config = dict(
    num_hidden_layers=15,
    hidden_size=256,
    num_attention_heads=8,
    num_key_value_heads=2,
    head_dim=32,
    intermediate_size=512,
    vocab_size=8192,
    hidden_act='swiglu',
    norm='rmsnorm',
    norm_place='pre',
    norm_eps=1e-05,
    positions='rope',
    rope_theta=10000.0,
    rope_fraction=1.0,
    qk_norm=False,
    attn_scale=0.177,
    bias='none',
    tie_word_embeddings=False,
    parallel_block=False,
    init='trunc',
    init_std_qkv=0.0292,
    init_std_o=0.00533,
    init_std_up=0.0292,
    init_std_down=0.00377,
    optimizer='muon',
    learning_rate=0.00968,
    lr_mult_o=2.0,
    beta1=0.95,
    lr_head=0.00759,
    max_grad_norm=0.5,
    warmup_steps=200,
    schedule='wsd',
    decay_fraction=0.375,
    decay_shape='cos',
    final_lr_fraction=0.05,
    batch_tokens=32768,
    max_seq_len=256,
    doc_mask=True,
    train_tokens=204400000,
    max_steps=6238,
    dataset='wikipedia_en',
)
MLP neurons of a small language model. Each row is named by its layer, matrix (gate and up: input weights; down: output weights) and neuron, and shows model dimensions 16-79. Each number is 50 + 15 x the weight over its row's rms, rounded and kept within 0 to 99. A neuron's up and down rows have the sign that makes its largest values positive.
After each neuron's rows, "fires after" lists the tokens most often just before its 100 highest values on Wikipedia text that the model never trained on.

L2.gate152:38 37 49 38 32 47 57 42 47 63 45 45 33 58 63 41 48 44 36 57 44 52 60 13 34 63 70 58 41 74 35 20 45 43 51 51 59 35 26 43 51 57 66 58 44 58 50 33 41 46 44 70 41 68 42 34 36 57 41 60 43 33 37 33
L2.up152:37 39 74 32 41 53 68 52 53 41 51 50 39 39 52 42 53 39 15 31 41 69 58 10 42 64 70 66 38 71 23 29 66 37 32 51 48 43 47 57 40 56 56 44 49 57 60 43 32 81 47 38 44 67 37 51 38 40 47 40 73 77 37 45
L2.down152:11 43 66 38 48 53 66 48 37 37 48 71 40 58 51 10 45 63 43 39 64 77 42 39 33 56 56 31 48 62 50 51 64 46 43 53 52 35 35 47 64 55 72 48 50 54 56 41 41 48 49 40 71 46 47 62 48 44 55 50 48 53 35 57
fires after: "\n", " Preceded", " Succeeded"

L6.gate369:62 53 31 26 49 36 34 42 68 62 54 54 53 36 31 55 66 36 46 62 79 32 34 50 37 33 69 47 74 50 50 26 46 36 54 17 53 31 65 59 43 63 45 15 50 55 36 60 39 74 53 55 41 54 75 48 37 55 63 49 70 41 44 56
L6.up369:71 55 49 50 33 59 52 60 51 55 41 23 35 52 60 48 67 47 51 68 61 52 32 39 55 45 57 67 38 62 06 43 52 38 41 31 25 56 61 64 63 56 60 34 64 34 47 81 29 41 37 44 56 47 25 57 64 39 44 35 88 41 16 64
L6.down369:30 37 38 28 77 60 34 54 63 70 64 34 44 30 40 78 56 39 32 75 46 53 44 23 43 57 62 60 41 60 39 50 35 80 46 38 43 60 39 59 43 49 59 38 26 48 45 48 56 75 53 46 45 33 58 55 64 39 54 37 63 59 50 47
fires after: "\n\n", "=", "\n", "  ", "G", " Goals"

L5.gate46:49 54 46 77 99 34 45 63 45 64 49 47 64 54 55 45 25 44 24 17 44 41 71 53 71 33 35 65 45 78 66 68 54 37 63 63 19 36 22 59 46 64 42 28 71 64 39 39 60 80 59 50 57 33 38 39 50 48 43 35 46 55 25 77
L5.up46:51 26 19 59 68 62 43 58 62 39 39 59 37 81 40 34 50 55 49 40 58 34 56 55 29 31 38 72 48 94 77 59 58 49 51 56 44 61 28 67 41 65 77 23 44 65 41 35 55 44 57 74 51 33 85 70 56 56 33 47 67 48 26 64
L5.down46:44 37 71 53 55 42 51 26 37 55 22 62 42 46 51 63 52 58 43 61 53 52 67 42 74 58 42 42 67 40 47 32 46 92 78 53 48 40 67 44 56 53 74 39 51 45 47 57 37 64 45 75 65 48 64 50 40 71 66 63 48 42 39 58
fires after: ",", ".", " the", " The", " |"

L8.gate433:71 24 43 34 49 43 37 59 18 29 43 68 61 54 37 44 40 51 73 61 33 53 57 45 22 57 54 61 38 64 45 37 74 32 69 54 64 51 24 27 47 74 39 66 46 30 62 45 44 34 33 49 60 64 49 50 30 73 49 64 68 68 59 47
L8.up433:61 30 54 24 65 55 50 54 56 71 49 52 49 23 47 53 52 49 62 34 06 67 23 68 23 48 54 59 51 51 31 49 64 50 60 59 50 70 36 29 74 38 57 36 61 49 57 75 53 64 57 68 58 60 41 53 46 46 44 64 80 50 50 49
L8.down433:56 90 62 41 58 53 76 71 50 29 68 44 47 44 59 57 56 66 89 39 35 45 71 66 59 42 32 38 67 48 32 62 35 55 41 44 37 23 32 53 70 18 38 35 41 59 53 70 64 60 26 37 33 29 37 56 34 51 52 33 64 46 28 55
fires after: "-", " a", " No", "0", "\n\n"

L2.gate402:65 40 45 55 55 71 37 61 56 67 61 37 50 58 63 38 87 58 47 55 43 75 39 68 36 62 69 35 35 73 41 55 44 38 44 80 59 73 56 70 79 79 51 61 77 43 56 47 55 44 23 34 73 48 39 25 55 24 46 49 56 39 59 61
L2.up402:37 67 25 61 60 58 46 40 35 37 51 46 40 45 42 59 48 56 45 64 59 57 29 65 56 62 50 36 51 36 51 21 33 68 60 29 56 46 41 37 52 46 77 40 46 54 51 62 60 47 28 48 50 82 46 46 62 53 58 61 41 50 36 59
L2.down402:51 33 45 40 61 59 38 17 76 66 52 66 55 54 51 49 52 63 42 53 66 51 51 27 41 45 34 58 46 58 33 80 64 30 44 76 46 66 44 55 65 54 49 65 41 31 37 38 46 58 73 66 57 23 42 50 49 50 31 31 64 55 38 66
fires after: ",", ".", " (", "-", " .", ":"

L3.gate245:69 32 45 32 41 61 34 52 48 50 40 33 60 63 40 26 58 72 62 67 41 55 82 59 60 29 56 37 62 70 62 62 36 61 39 70 41 51 50 54 61 48 57 48 29 38 88 55 50 44 57 62 50 53 77 71 29 63 58 52 61 39 24 47
L3.up245:57 54 57 16 66 36 52 47 46 37 54 46 56 57 72 55 37 80 38 42 45 30 42 45 61 26 47 44 39 46 33 36 52 53 44 58 78 62 38 34 63 36 52 58 62 58 58 34 43 66 64 57 47 23 54 46 15 32 39 61 43 47 34 25
L3.down245:55 53 31 30 47 41 18 47 53 37 47 48 57 21 51 50 51 52 49 42 65 57 36 42 44 55 54 48 66 32 69 54 46 62 50 52 60 52 32 43 49 44 64 47 62 48 38 43 35 32 44 65 51 40 77 40 32 44 30 46 17 37 43 48
fires after: "'", ".", ",", "’", "\n\n"

L6.gate456:54 61 47 34 69 48 60 56 52 65 27 62 34 66 42 22 27 58 52 54 49 58 36 64 46 63 35 43 69 44 60 42 42 68 62 76 50 14 39 31 75 56 57 70 81 45 66 41 27 74 59 46 72 82 69 33 45 54 47 37 47 40 44 36
L6.up456:30 64 74 48 84 38 48 70 39 45 47 51 36 47 27 48 81 19 62 61 39 57 62 54 52 68 63 58 61 49 29 32 74 46 60 49 36 60 54 29 58 54 72 72 40 18 56 45 70 25 33 71 39 38 40 45 52 47 56 34 49 66 54 40
L6.down456:32 76 32 38 33 32 45 54 59 45 41 55 70 76 23 41 59 52 60 36 60 60 21 34 44 36 68 45 52 64 29 60 42 75 44 66 60 50 76 40 54 48 74 79 62 63 23 49 54 45 62 31 61 53 42 59 44 32 50 52 51 37 45 52
fires after: " W", " E", " G", " Wi", "H", " D"

L4.gate69:55 36 44 33 33 58 23 78 38 40 46 58 33 68 37 42 51 44 62 51 92 54 37 67 39 62 49 39 42 70 46 38 46 48 50 53 55 23 45 71 56 31 19 47 50 52 70 60 80 53 44 44 48 61 46 56 41 43 29 44 38 54 62 70
L4.up69:70 39 57 45 25 52 51 57 79 65 79 54 39 36 55 66 68 29 60 80 79 47 36 49 56 81 59 30 14 40 32 64 46 53 46 63 77 60 62 56 70 54 41 48 71 29 41 46 73 45 38 37 68 51 36 53 63 50 44 26 68 38 48 49
L4.down69:77 37 48 54 25 28 67 44 39 42 80 54 48 52 54 25 49 23 68 51 81 29 59 57 45 41 49 41 59 60 56 60 48 63 57 59 48 22 75 72 40 30 43 21 42 49 71 71 68 54 55 60 34 53 57 56 58 42 49 27 62 56 42 69
fires after: " the", "=", " a"

L3.gate392:52 58 44 65 65 48 42 50 52 52 97 34 70 59 65 44 63 79 16 26 60 68 46 45 53 67 54 35 44 43 32 22 47 32 62 41 43 44 45 46 32 43 51 40 76 64 60 21 53 65 69 59 68 64 42 63 52 48 40 36 42 47 33 25
L3.up392:48 54 32 57 52 37 32 42 42 50 65 25 72 54 61 56 62 77 28 46 66 62 47 18 54 64 35 45 44 55 46 05 64 33 38 35 40 32 40 48 48 48 60 47 49 71 72 37 52 41 59 45 75 67 49 58 41 51 57 33 65 55 58 37
L3.down392:53 47 75 73 51 42 65 50 50 54 48 66 57 58 43 65 51 37 72 40 46 41 15 65 39 37 76 43 69 71 57 91 20 69 57 64 44 77 62 43 64 43 23 58 46 25 35 64 58 60 34 63 36 25 52 55 54 43 41 64 58 46 37 46
fires after: ".", "yp", "|", "\n\n", ","

L12.gate364:70 32 61 59 66 58 44 63 72 74 55 66 60 64 56 36 54 93 57 58 53 36 52 51 30 22 51 64 28 64 61 31 57 56 44 71 58 60 68 54 38 58 48 20 62 38 09 24 51 71 46 43 75 16 20 53 67 44 45 41 49 59 40 52
L12.up364:56 45 22 46 60 48 48 81 43 51 52 48 52 23 38 62 52 80 58 41 69 63 52 40 27 40 63 51 60 96 62 63 37 43 74 44 44 60 51 44 47 86 44 42 64 43 53 66 55 55 50 42 76 59 40 39 64 40 62 51 54 49 57 59
L12.down364:67 60 84 65 50 54 47 39 73 27 51 70 50 79 25 52 60 51 22 71 57 31 74 53 65 44 28 53 47 32 74 59 45 51 56 42 40 52 44 34 56 22 64 51 44 42 30 53 62 40 19 66 54 41 64 60 63 53 68 40 35 58 62 57
fires after: " the", ",", ".", " The", "The"

L3.gate461:35 63 54 48 40 56 38 40 62 46 71 52 53 44 41 44 27 54 74 51 49 48 67 67 49 32 52 65 32 57 58 17 48 47 18 53 60 68 26 55 58 44 36 00 49 41 17 36 36 37 48 49 58 49 49 38 58 49 53 19 73 50 70 43
L3.up461:42 47 18 29 51 61 49 29 48 38 59 47 59 73 41 50 47 54 63 61 70 34 53 59 49 82 54 25 25 64 75 31 77 31 39 52 46 67 53 37 71 55 44 44 38 51 50 64 39 46 41 41 57 58 67 44 53 44 24 41 62 47 63 78
L3.down461:66 47 35 73 39 60 64 69 14 52 25 27 30 46 42 52 62 42 43 66 69 34 34 39 35 61 50 26 44 23 57 44 49 66 74 43 66 42 30 52 35 44 75 87 61 35 81 57 55 45 37 18 47 61 68 61 85 44 50 66 73 63 36 51
fires after: "=", " the"

L5.gate78:76 50 50 51 46 40 59 85 39 63 33 39 44 61 36 51 48 60 49 40 13 42 74 44 41 48 19 34 48 65 82 39 56 69 70 49 51 39 20 56 30 59 30 27 76 36 69 61 35 41 38 40 58 34 35 58 35 45 34 34 39 71 34 61
L5.up78:32 52 61 76 21 61 35 71 37 21 25 53 55 66 52 49 40 39 30 70 68 49 49 41 48 78 78 42 44 27 43 31 55 55 79 58 28 09 57 63 51 38 36 40 33 41 40 37 57 67 63 78 59 43 39 85 49 39 62 44 71 27 46 38
L5.down78:68 48 50 46 44 58 45 51 42 26 41 69 58 87 72 51 47 48 68 67 48 56 38 53 99 55 61 69 24 83 44 48 44 47 45 71 41 84 50 56 39 14 67 20 50 48 48 43 75 50 40 75 63 68 64 27 64 33 78 64 55 40 43 41
fires after: "-", " re", " \"", " un", " (", "Re"

L4.gate326:31 74 27 83 34 48 33 47 32 57 52 58 57 64 45 63 51 42 76 40 65 23 63 51 32 76 54 59 17 75 41 62 29 53 46 73 40 49 50 64 55 61 31 42 68 30 57 61 32 37 63 34 60 56 57 51 38 26 62 63 19 53 33 30
L4.up326:96 55 61 55 53 57 53 55 46 48 42 45 45 41 46 30 48 58 08 66 49 72 52 27 38 34 54 36 13 41 54 49 60 32 52 62 46 35 49 67 58 83 66 27 60 46 54 64 26 38 36 28 70 48 38 62 71 36 39 40 34 78 71 65
L4.down326:60 37 38 68 42 54 44 41 42 51 65 58 65 44 36 45 51 41 85 35 49 66 35 39 57 42 66 61 41 34 38 23 43 77 51 42 57 32 33 44 63 62 40 55 45 50 33 67 44 32 49 34 33 31 62 60 63 40 58 53 47 30 43 40
fires after: "-", "\n\n", " (", " \"", "\n"

L4.gate424:33 46 73 51 73 63 20 21 61 42 72 33 54 36 75 28 71 74 39 63 51 44 65 29 70 43 64 43 39 39 29 36 61 55 57 28 67 40 31 39 49 48 35 21 42 55 55 53 54 48 50 66 78 41 89 48 43 46 49 58 54 50 64 45
L4.up424:57 63 64 55 90 59 49 11 22 38 73 39 54 30 47 50 52 45 29 67 59 50 59 44 43 56 69 56 47 47 50 40 41 53 78 48 49 50 30 34 47 51 49 26 53 41 52 50 44 48 39 57 70 27 63 22 60 72 31 40 60 57 69 58
L4.down424:47 53 38 42 60 32 26 42 67 52 44 50 47 37 44 49 24 54 60 45 47 69 55 63 23 48 50 40 53 61 79 56 50 64 53 80 81 71 64 34 43 36 53 58 62 36 26 44 60 38 41 54 41 31 43 52 39 46 54 62 31 54 42 27
fires after: " the", ",", " The", "The", " where", "."

L4.gate304:74 51 30 37 51 48 16 18 38 56 40 43 65 64 56 47 35 68 85 48 48 52 31 38 63 50 33 35 52 50 24 56 55 71 64 71 75 58 54 44 49 76 62 44 34 38 65 61 47 43 41 63 57 49 68 51 41 22 50 41 59 59 25 70
L4.up304:35 44 33 49 68 48 86 36 37 87 56 57 52 26 45 50 45 51 58 33 63 23 70 50 46 38 37 42 71 70 61 74 60 28 37 51 49 49 56 42 70 42 60 24 52 34 32 45 50 43 72 22 75 54 24 65 57 39 60 77 27 45 47 56
L4.down304:42 46 51 53 35 67 61 66 59 63 45 29 68 43 66 48 75 33 42 62 28 40 47 62 59 45 36 43 61 59 75 55 61 35 74 30 72 22 63 67 48 66 48 47 64 76 46 27 45 42 43 26 58 67 45 65 39 69 15 55 61 42 69 40
fires after: ".", " \"", "\n\n", " at", "-"

L4.gate31:54 45 33 59 50 24 37 41 38 64 59 54 61 33 47 48 51 52 47 86 81 62 56 53 45 66 58 50 70 78 64 47 54 28 44 62 30 68 34 42 54 62 54 34 51 56 44 28 38 83 63 40 55 50 17 39 79 42 59 26 69 25 39 68
L4.up31:50 51 70 44 52 58 30 92 58 48 65 41 38 49 45 41 75 40 63 69 38 09 71 74 53 63 49 54 44 87 37 54 64 36 26 43 60 41 41 42 64 54 36 58 36 54 32 32 47 39 43 49 79 36 37 66 33 43 59 57 85 49 52 55
L4.down31:61 50 41 53 30 36 34 54 52 69 58 25 57 48 46 36 53 70 42 34 48 58 49 42 68 78 49 49 22 33 54 22 57 78 74 75 23 70 31 52 26 51 66 61 33 54 37 36 50 31 70 65 33 36 40 34 56 65 54 45 54 10 65 63
fires after: " the", " The", "The"

L3.gate477:68 44 71 41 50 50 49 44 50 49 52 36 50 35 38 69 56 69 46 55 72 54 41 79 49 48 53 28 28 53 52 45 63 37 74 76 72 50 38 44 45 32 44 46 36 27 43 43 28 67 53 49 58 55 49 64 63 61 42 67 58 24 25 62
L3.up477:26 57 58 55 56 43 37 70 50 08 63 40 47 36 53 47 37 53 22 58 53 67 32 36 49 39 54 55 63 24 64 57 84 34 55 51 47 38 47 32 33 63 72 61 60 63 60 44 48 59 44 53 27 58 37 73 55 50 33 49 65 44 76 37
L3.down477:57 53 40 51 53 65 44 25 62 75 24 53 78 56 45 61 68 53 36 25 30 46 49 66 52 56 50 62 57 69 64 36 33 50 48 47 42 70 80 59 79 51 49 75 37 36 56 64 82 67 53 56 39 49 31 46 72 26 38 55 27 66 18 42
fires after: ",", "."

L2.gate468:25 61 29 64 49 36 35 52 21 62 77 49 74 56 33 30 53 54 56 40 76 65 28 63 42 37 30 47 52 58 37 49 65 63 27 53 09 74 29 50 58 43 63 52 50 37 55 48 63 60 40 50 40 60 35 69 62 64 84 43 39 59 48 44
L2.up468:50 27 42 56 51 34 34 67 59 60 50 66 68 43 48 52 57 47 62 78 51 66 57 39 56 45 50 58 57 35 55 38 78 42 52 69 36 47 47 65 56 29 45 82 34 48 41 52 25 24 46 55 39 44 29 63 57 55 70 18 50 18 35 51
L2.down468:38 57 77 57 57 49 55 23 22 42 32 62 48 64 49 60 48 57 42 38 43 46 35 71 49 60 33 63 45 77 52 76 46 62 62 33 37 53 64 47 57 55 52 42 54 46 80 69 85 67 35 36 54 56 54 61 56 62 38 72 27 69 54 29
fires after: " such", ",", ".", "87"

L4.gate355:31 28 39 48 41 62 65 54 70 72 45 60 62 77 61 59 61 97 46 77 41 40 40 52 43 49 81 24 11 40 49 31 70 43 65 40 37 55 38 41 65 58 37 30 32 59 63 71 80 40 61 61 63 60 56 79 64 60 38 60 42 60 79 62
L4.up355:49 43 63 58 42 76 47 52 58 51 61 45 31 41 59 35 38 72 54 70 49 52 48 47 50 38 52 61 44 40 52 39 44 58 78 48 31 54 61 29 50 55 65 48 43 39 30 28 60 19 40 22 45 56 62 41 55 74 49 34 66 66 42 19
L4.down355:66 59 81 37 51 60 51 33 72 38 43 40 39 48 41 48 64 44 38 33 38 52 65 45 50 99 39 49 43 53 48 27 53 61 40 46 56 37 63 39 41 53 61 37 54 73 46 56 42 50 60 57 45 58 50 71 43 43 30 51 36 87 67 68
fires after: " was", " were", ",", " is", " a", " be"

L5.gate301:59 36 23 57 51 63 47 30 58 47 51 36 81 45 64 71 47 46 29 45 55 54 56 54 35 39 56 38 35 59 59 58 46 45 46 49 34 45 59 56 66 82 53 46 24 64 72 52 53 32 58 56 58 44 31 30 27 40 44 44 53 45 55 45
L5.up301:53 74 65 44 39 40 34 47 28 52 42 75 64 66 51 26 51 48 52 51 51 57 51 42 57 64 61 54 28 47 39 72 51 88 44 47 63 37 60 58 62 37 69 47 60 42 54 64 22 36 55 55 45 40 62 57 58 53 46 40 51 42 26 39
L5.down301:51 46 21 33 67 38 40 56 63 71 30 48 47 39 46 65 69 48 55 69 52 56 66 73 46 58 66 59 51 61 66 29 31 56 24 38 60 41 59 40 46 55 52 48 57 49 52 08 53 39 58 54 42 48 18 76 60 53 31 27 19 47 41 39
fires after: "-", " un", " (", " reve"

L3.gate306:64 67 44 38 40 55 35 37 42 38 55 38 44 34 13 40 76 56 18 39 51 50 50 29 55 45 64 28 40 65 33 66 54 18 43 79 63 44 50 60 37 71 38 28 55 29 24 44 43 36 54 28 57 63 33 27 54 72 34 38 47 50 62 69
L3.up306:49 33 33 38 57 52 34 52 47 46 54 48 27 63 19 43 49 56 60 24 48 31 22 29 63 78 56 50 38 61 33 40 24 47 60 95 75 50 63 52 54 45 56 31 35 23 51 71 47 65 40 48 67 66 08 54 62 74 14 40 56 38 45 56
L3.down306:71 46 17 50 57 46 48 43 61 71 43 50 45 52 54 29 34 79 39 73 48 71 56 57 27 35 60 41 36 65 53 43 30 77 22 71 47 68 76 52 35 67 50 53 56 54 30 70 36 32 25 67 29 40 52 89 60 45 45 41 61 55 52 54
fires after: ".", "="

L4.gate321:68 55 45 63 52 66 41 66 38 60 65 43 49 56 60 35 60 59 69 27 54 79 57 46 27 59 46 89 55 38 41 29 50 66 21 47 48 36 49 42 47 48 70 69 78 58 40 33 42 71 51 53 55 35 66 56 46 20 44 52 29 37 39 40
L4.up321:67 37 58 38 64 38 33 70 64 60 53 40 46 41 20 41 76 88 53 67 46 18 82 57 24 56 59 84 55 62 59 62 53 42 14 55 60 57 38 47 55 48 28 59 38 54 57 88 43 49 52 36 55 44 30 61 70 61 36 52 74 48 65 31
L4.down321:27 32 78 61 54 66 70 25 40 47 58 40 37 62 58 36 45 22 48 49 34 67 83 52 50 61 62 34 32 61 56 28 81 39 72 29 60 36 36 57 75 28 57 47 78 49 57 19 59 41 75 69 32 34 63 62 53 73 49 35 48 64 36 58
fires after: ","

L4.gate283:57 37 58 29 30 41 33 75 46 54 82 40 55 46 64 42 82 38 83 31 47 75 47 86 48 60 60 32 51 59 47 60 58 47 64 59 62 54 36 28 65 54 39 60 37 66 48 43 21 49 38 46 36 37 64 52 36 33 69 66 74 54 47 79
L4.up283:66 30 48 26 45 81 50 59 48 44 53 50 21 31 58 40 67 31 73 44 56 44 24 81 81 23 36 36 39 59 26 61 69 59 70 47 44 72 60 53 38 49 58 34 31 32 37 47 55 80 32 39 41 64 68 39 66 45 69 56 33 43 41 59
L4.down283:61 68 54 26 50 30 65 54 68 77 49 52 81 34 68 57 59 45 74 52 50 50 51 67 65 38 35 33 44 53 56 66 28 65 58 51 52 64 56 45 68 60 54 56 32 53 51 48 61 40 46 31 28 38 72 51 57 29 81 69 55 60 55 32
fires after: "="

L3.gate391:62 50 50 41 30 38 45 24 64 57 48 69 22 50 51 41 24 65 75 36 44 67 43 61 56 46 56 61 76 59 65 69 50 23 61 47 43 74 45 63 33 28 46 46 35 66 50 72 14 51 48 42 53 65 76 59 48 39 43 48 29 48 34 59
L3.up391:54 43 69 53 28 57 43 39 56 39 57 77 28 46 41 65 25 38 67 43 38 48 34 66 50 34 59 48 55 42 47 49 48 25 69 41 36 56 51 44 26 15 46 69 29 91 58 54 24 40 31 57 56 64 65 64 61 46 55 50 44 57 47 50
L3.down391:40 44 50 64 37 60 50 18 62 48 53 55 40 48 46 39 49 47 62 64 49 42 30 68 51 65 60 41 57 45 42 67 57 45 64 60 48 68 15 45 55 49 49 59 42 64 26 75 51 63 64 81 42 51 85 52 52 61 50 43 63 33 72 32
fires after: " has", " and", " was", " have", " is", " to"

L2.gate449:56 50 76 62 43 36 54 86 76 50 67 60 53 34 71 52 54 45 37 42 89 48 57 26 38 21 67 61 38 80 48 75 56 57 49 31 58 63 54 51 32 25 53 42 59 55 28 41 35 34 70 48 64 47 42 88 37 55 32 39 70 38 30 68
L2.up449:59 77 57 75 78 69 40 77 56 47 54 63 26 50 39 54 64 56 40 55 47 33 64 90 58 62 50 68 46 51 59 49 54 45 40 33 50 33 56 53 47 49 24 33 59 97 91 62 52 41 55 20 60 28 58 60 81 58 31 66 74 15 63 23
L2.down449:43 53 55 53 70 63 32 81 28 75 39 62 60 54 58 78 62 39 40 44 46 37 68 63 36 39 46 70 61 63 80 44 72 64 58 57 59 49 73 55 29 68 80 52 68 73 55 29 40 44 61 48 67 40 54 73 76 65 41 72 69 24 75 59
fires after: ","

L4.gate221:44 85 52 39 59 55 37 85 34 44 82 49 29 58 44 62 55 63 71 45 58 28 63 57 48 28 47 59 41 78 58 61 69 36 54 62 67 23 37 78 37 43 54 12 45 53 57 63 44 49 29 54 55 32 88 34 29 36 33 64 55 42 30 70
L4.up221:65 39 25 33 55 39 32 56 38 46 30 26 21 54 12 39 37 60 45 53 31 71 58 38 57 55 66 31 42 53 62 53 34 51 49 22 29 53 35 46 54 52 40 45 41 29 40 32 70 41 57 39 41 60 40 54 61 39 50 39 50 33 62 48
L4.down221:35 48 47 66 50 51 62 91 52 84 72 88 61 59 35 63 59 44 60 43 57 34 31 77 56 44 59 41 49 37 52 52 35 24 67 52 41 48 97 51 52 47 58 24 33 36 80 66 67 67 40 26 20 30 66 53 25 74 50 47 51 34 30 59
fires after: "\n\n", "-", " \"", ".", "\n", " ("

L3.gate240:50 31 87 22 74 42 57 56 43 40 48 25 44 43 58 38 50 71 45 54 44 58 48 36 10 49 68 65 53 75 53 11 48 68 56 60 54 46 31 31 50 32 71 69 76 64 64 47 37 66 47 62 79 44 42 56 76 65 47 60 71 42 47 61
L3.up240:51 54 64 34 92 41 47 62 48 31 36 40 45 45 42 18 42 66 25 74 51 85 56 41 27 57 49 52 64 64 46 26 53 52 40 59 36 38 34 38 72 53 70 94 50 63 29 29 24 51 42 74 69 52 75 48 35 59 44 52 48 34 58 61
L3.down240:32 50 44 51 41 52 50 49 36 52 45 51 46 69 43 40 46 66 59 43 64 51 35 44 52 67 48 45 53 31 43 68 68 42 60 49 48 58 66 42 54 41 65 44 53 55 49 55 41 55 46 65 56 49 35 55 69 56 64 55 45 50 58 53
fires after: ".", "\n\n"

L5.gate94:44 49 57 73 33 48 45 64 41 76 58 26 51 46 32 56 48 50 41 54 72 50 30 27 34 75 39 72 34 77 29 70 68 74 48 44 11 38 36 47 69 58 60 42 29 65 58 55 49 18 55 30 50 72 53 89 63 25 62 64 53 47 66 32
L5.up94:49 56 23 66 43 59 42 20 35 57 27 61 76 49 56 32 73 24 71 89 46 48 52 62 60 72 55 57 00 58 41 60 61 65 45 70 46 34 65 31 60 79 28 42 27 61 73 36 35 28 29 24 20 50 63 52 63 52 29 58 71 46 58 51
L5.down94:50 71 30 64 30 55 55 52 57 64 59 67 27 50 73 43 26 46 31 49 74 50 31 48 47 49 20 42 69 41 65 89 42 67 55 38 33 55 42 64 36 33 34 48 51 54 52 44 33 33 43 29 35 65 43 66 87 43 67 48 38 49 44 59
fires after: " the", " non", " a", "{", " anti", " $"

L2.gate209:31 71 63 61 63 43 24 48 47 49 50 33 53 65 58 68 46 56 64 37 58 42 27 69 56 54 28 37 60 22 58 47 52 75 55 74 53 58 35 63 66 63 43 58 33 26 60 51 49 91 41 46 31 41 41 51 29 25 80 70 69 57 55 55
L2.up209:47 59 66 46 48 68 46 39 66 66 55 41 54 64 46 47 28 40 51 34 28 68 46 51 29 58 24 49 50 61 72 23 19 40 34 68 37 65 35 64 67 63 53 55 15 36 37 77 64 67 75 12 10 38 39 63 51 64 62 41 70 44 56 69
L2.down209:61 33 47 70 50 41 43 52 62 51 21 48 33 53 52 67 45 67 57 64 50 41 18 60 42 31 68 44 70 49 59 75 92 48 63 45 48 66 46 26 68 43 49 42 76 59 64 57 47 44 41 56 89 37 33 27 36 24 25 18 54 45 56 37
fires after: " such", " can", " may", " similar", " would", " to"

L11.gate243:53 27 68 26 47 41 73 61 63 54 44 66 63 66 69 30 55 61 47 75 41 49 38 34 55 31 51 50 54 35 69 16 62 26 32 45 32 39 34 49 67 46 45 51 63 57 76 56 15 45 34 55 35 52 24 48 45 15 42 66 27 42 32 64
L11.up243:58 52 42 38 25 79 42 40 54 55 69 33 61 41 40 47 47 56 22 51 29 66 41 46 75 41 63 39 49 51 66 67 47 26 61 65 55 54 41 79 58 02 72 63 49 62 27 74 39 48 40 52 50 46 59 60 48 51 38 23 37 69 15 41
L11.down243:50 52 41 42 48 60 45 50 58 47 58 57 64 58 56 27 46 53 34 26 46 28 65 43 43 58 34 49 29 46 71 36 21 48 59 68 71 55 43 53 45 28 96 65 43 42 40 69 43 66 42 50 26 60 25 53 54 43 51 65 51 54 38 67
fires after: " of", " one", "'", " is", "\n\n", " was"

L5.gate208:62 46 28 46 64 56 48 27 60 32 77 43 46 34 52 43 94 46 69 69 55 58 44 13 33 34 62 36 50 38 68 73 48 40 40 44 63 47 40 44 48 66 51 44 46 74 59 70 02 14 37 57 36 75 46 47 39 45 48 27 74 43 44 41
L5.up208:39 51 46 41 48 12 62 47 37 27 46 17 48 36 44 54 50 94 66 36 21 56 35 54 51 42 54 40 61 69 76 61 51 34 47 58 48 54 55 47 62 40 41 38 31 67 48 77 43 41 28 67 48 54 34 59 52 22 40 64 25 02 32 39
L5.down208:57 59 67 58 24 57 45 25 62 53 50 50 47 55 40 34 59 71 45 30 73 19 73 59 33 44 31 57 50 50 24 37 41 39 48 66 32 46 53 58 64 67 57 64 70 43 95 47 56 54 50 45 60 44 49 49 50 51 59 42 29 48 51 55
fires after: " (", " \"", "\n", "-", "wh", " wh"

L12.gate35:45 32 87 19 48 57 16 25 60 59 66 43 47 62 57 36 62 61 13 32 58 30 48 18 61 36 66 58 46 35 31 70 56 57 50 42 29 68 45 05 46 59 71 54 48 57 48 53 66 57 59 40 62 46 52 68 57 43 57 50 57 55 54 18
L12.up35:35 55 47 38 59 48 76 40 47 49 28 30 63 54 29 36 71 48 48 44 44 48 56 62 80 77 65 53 71 56 20 32 48 49 28 49 72 42 43 44 52 54 56 58 51 83 47 72 47 44 56 34 44 58 53 49 60 52 32 70 42 30 52 29
L12.down35:41 68 66 47 45 59 41 66 49 49 39 42 62 52 67 46 61 58 52 37 47 42 65 49 41 04 52 54 41 48 83 47 71 67 34 42 58 23 58 50 13 53 56 52 74 39 65 31 46 51 67 50 58 32 64 33 50 47 36 42 30 69 46 16
fires after: ",", ".", "\n\n", "s"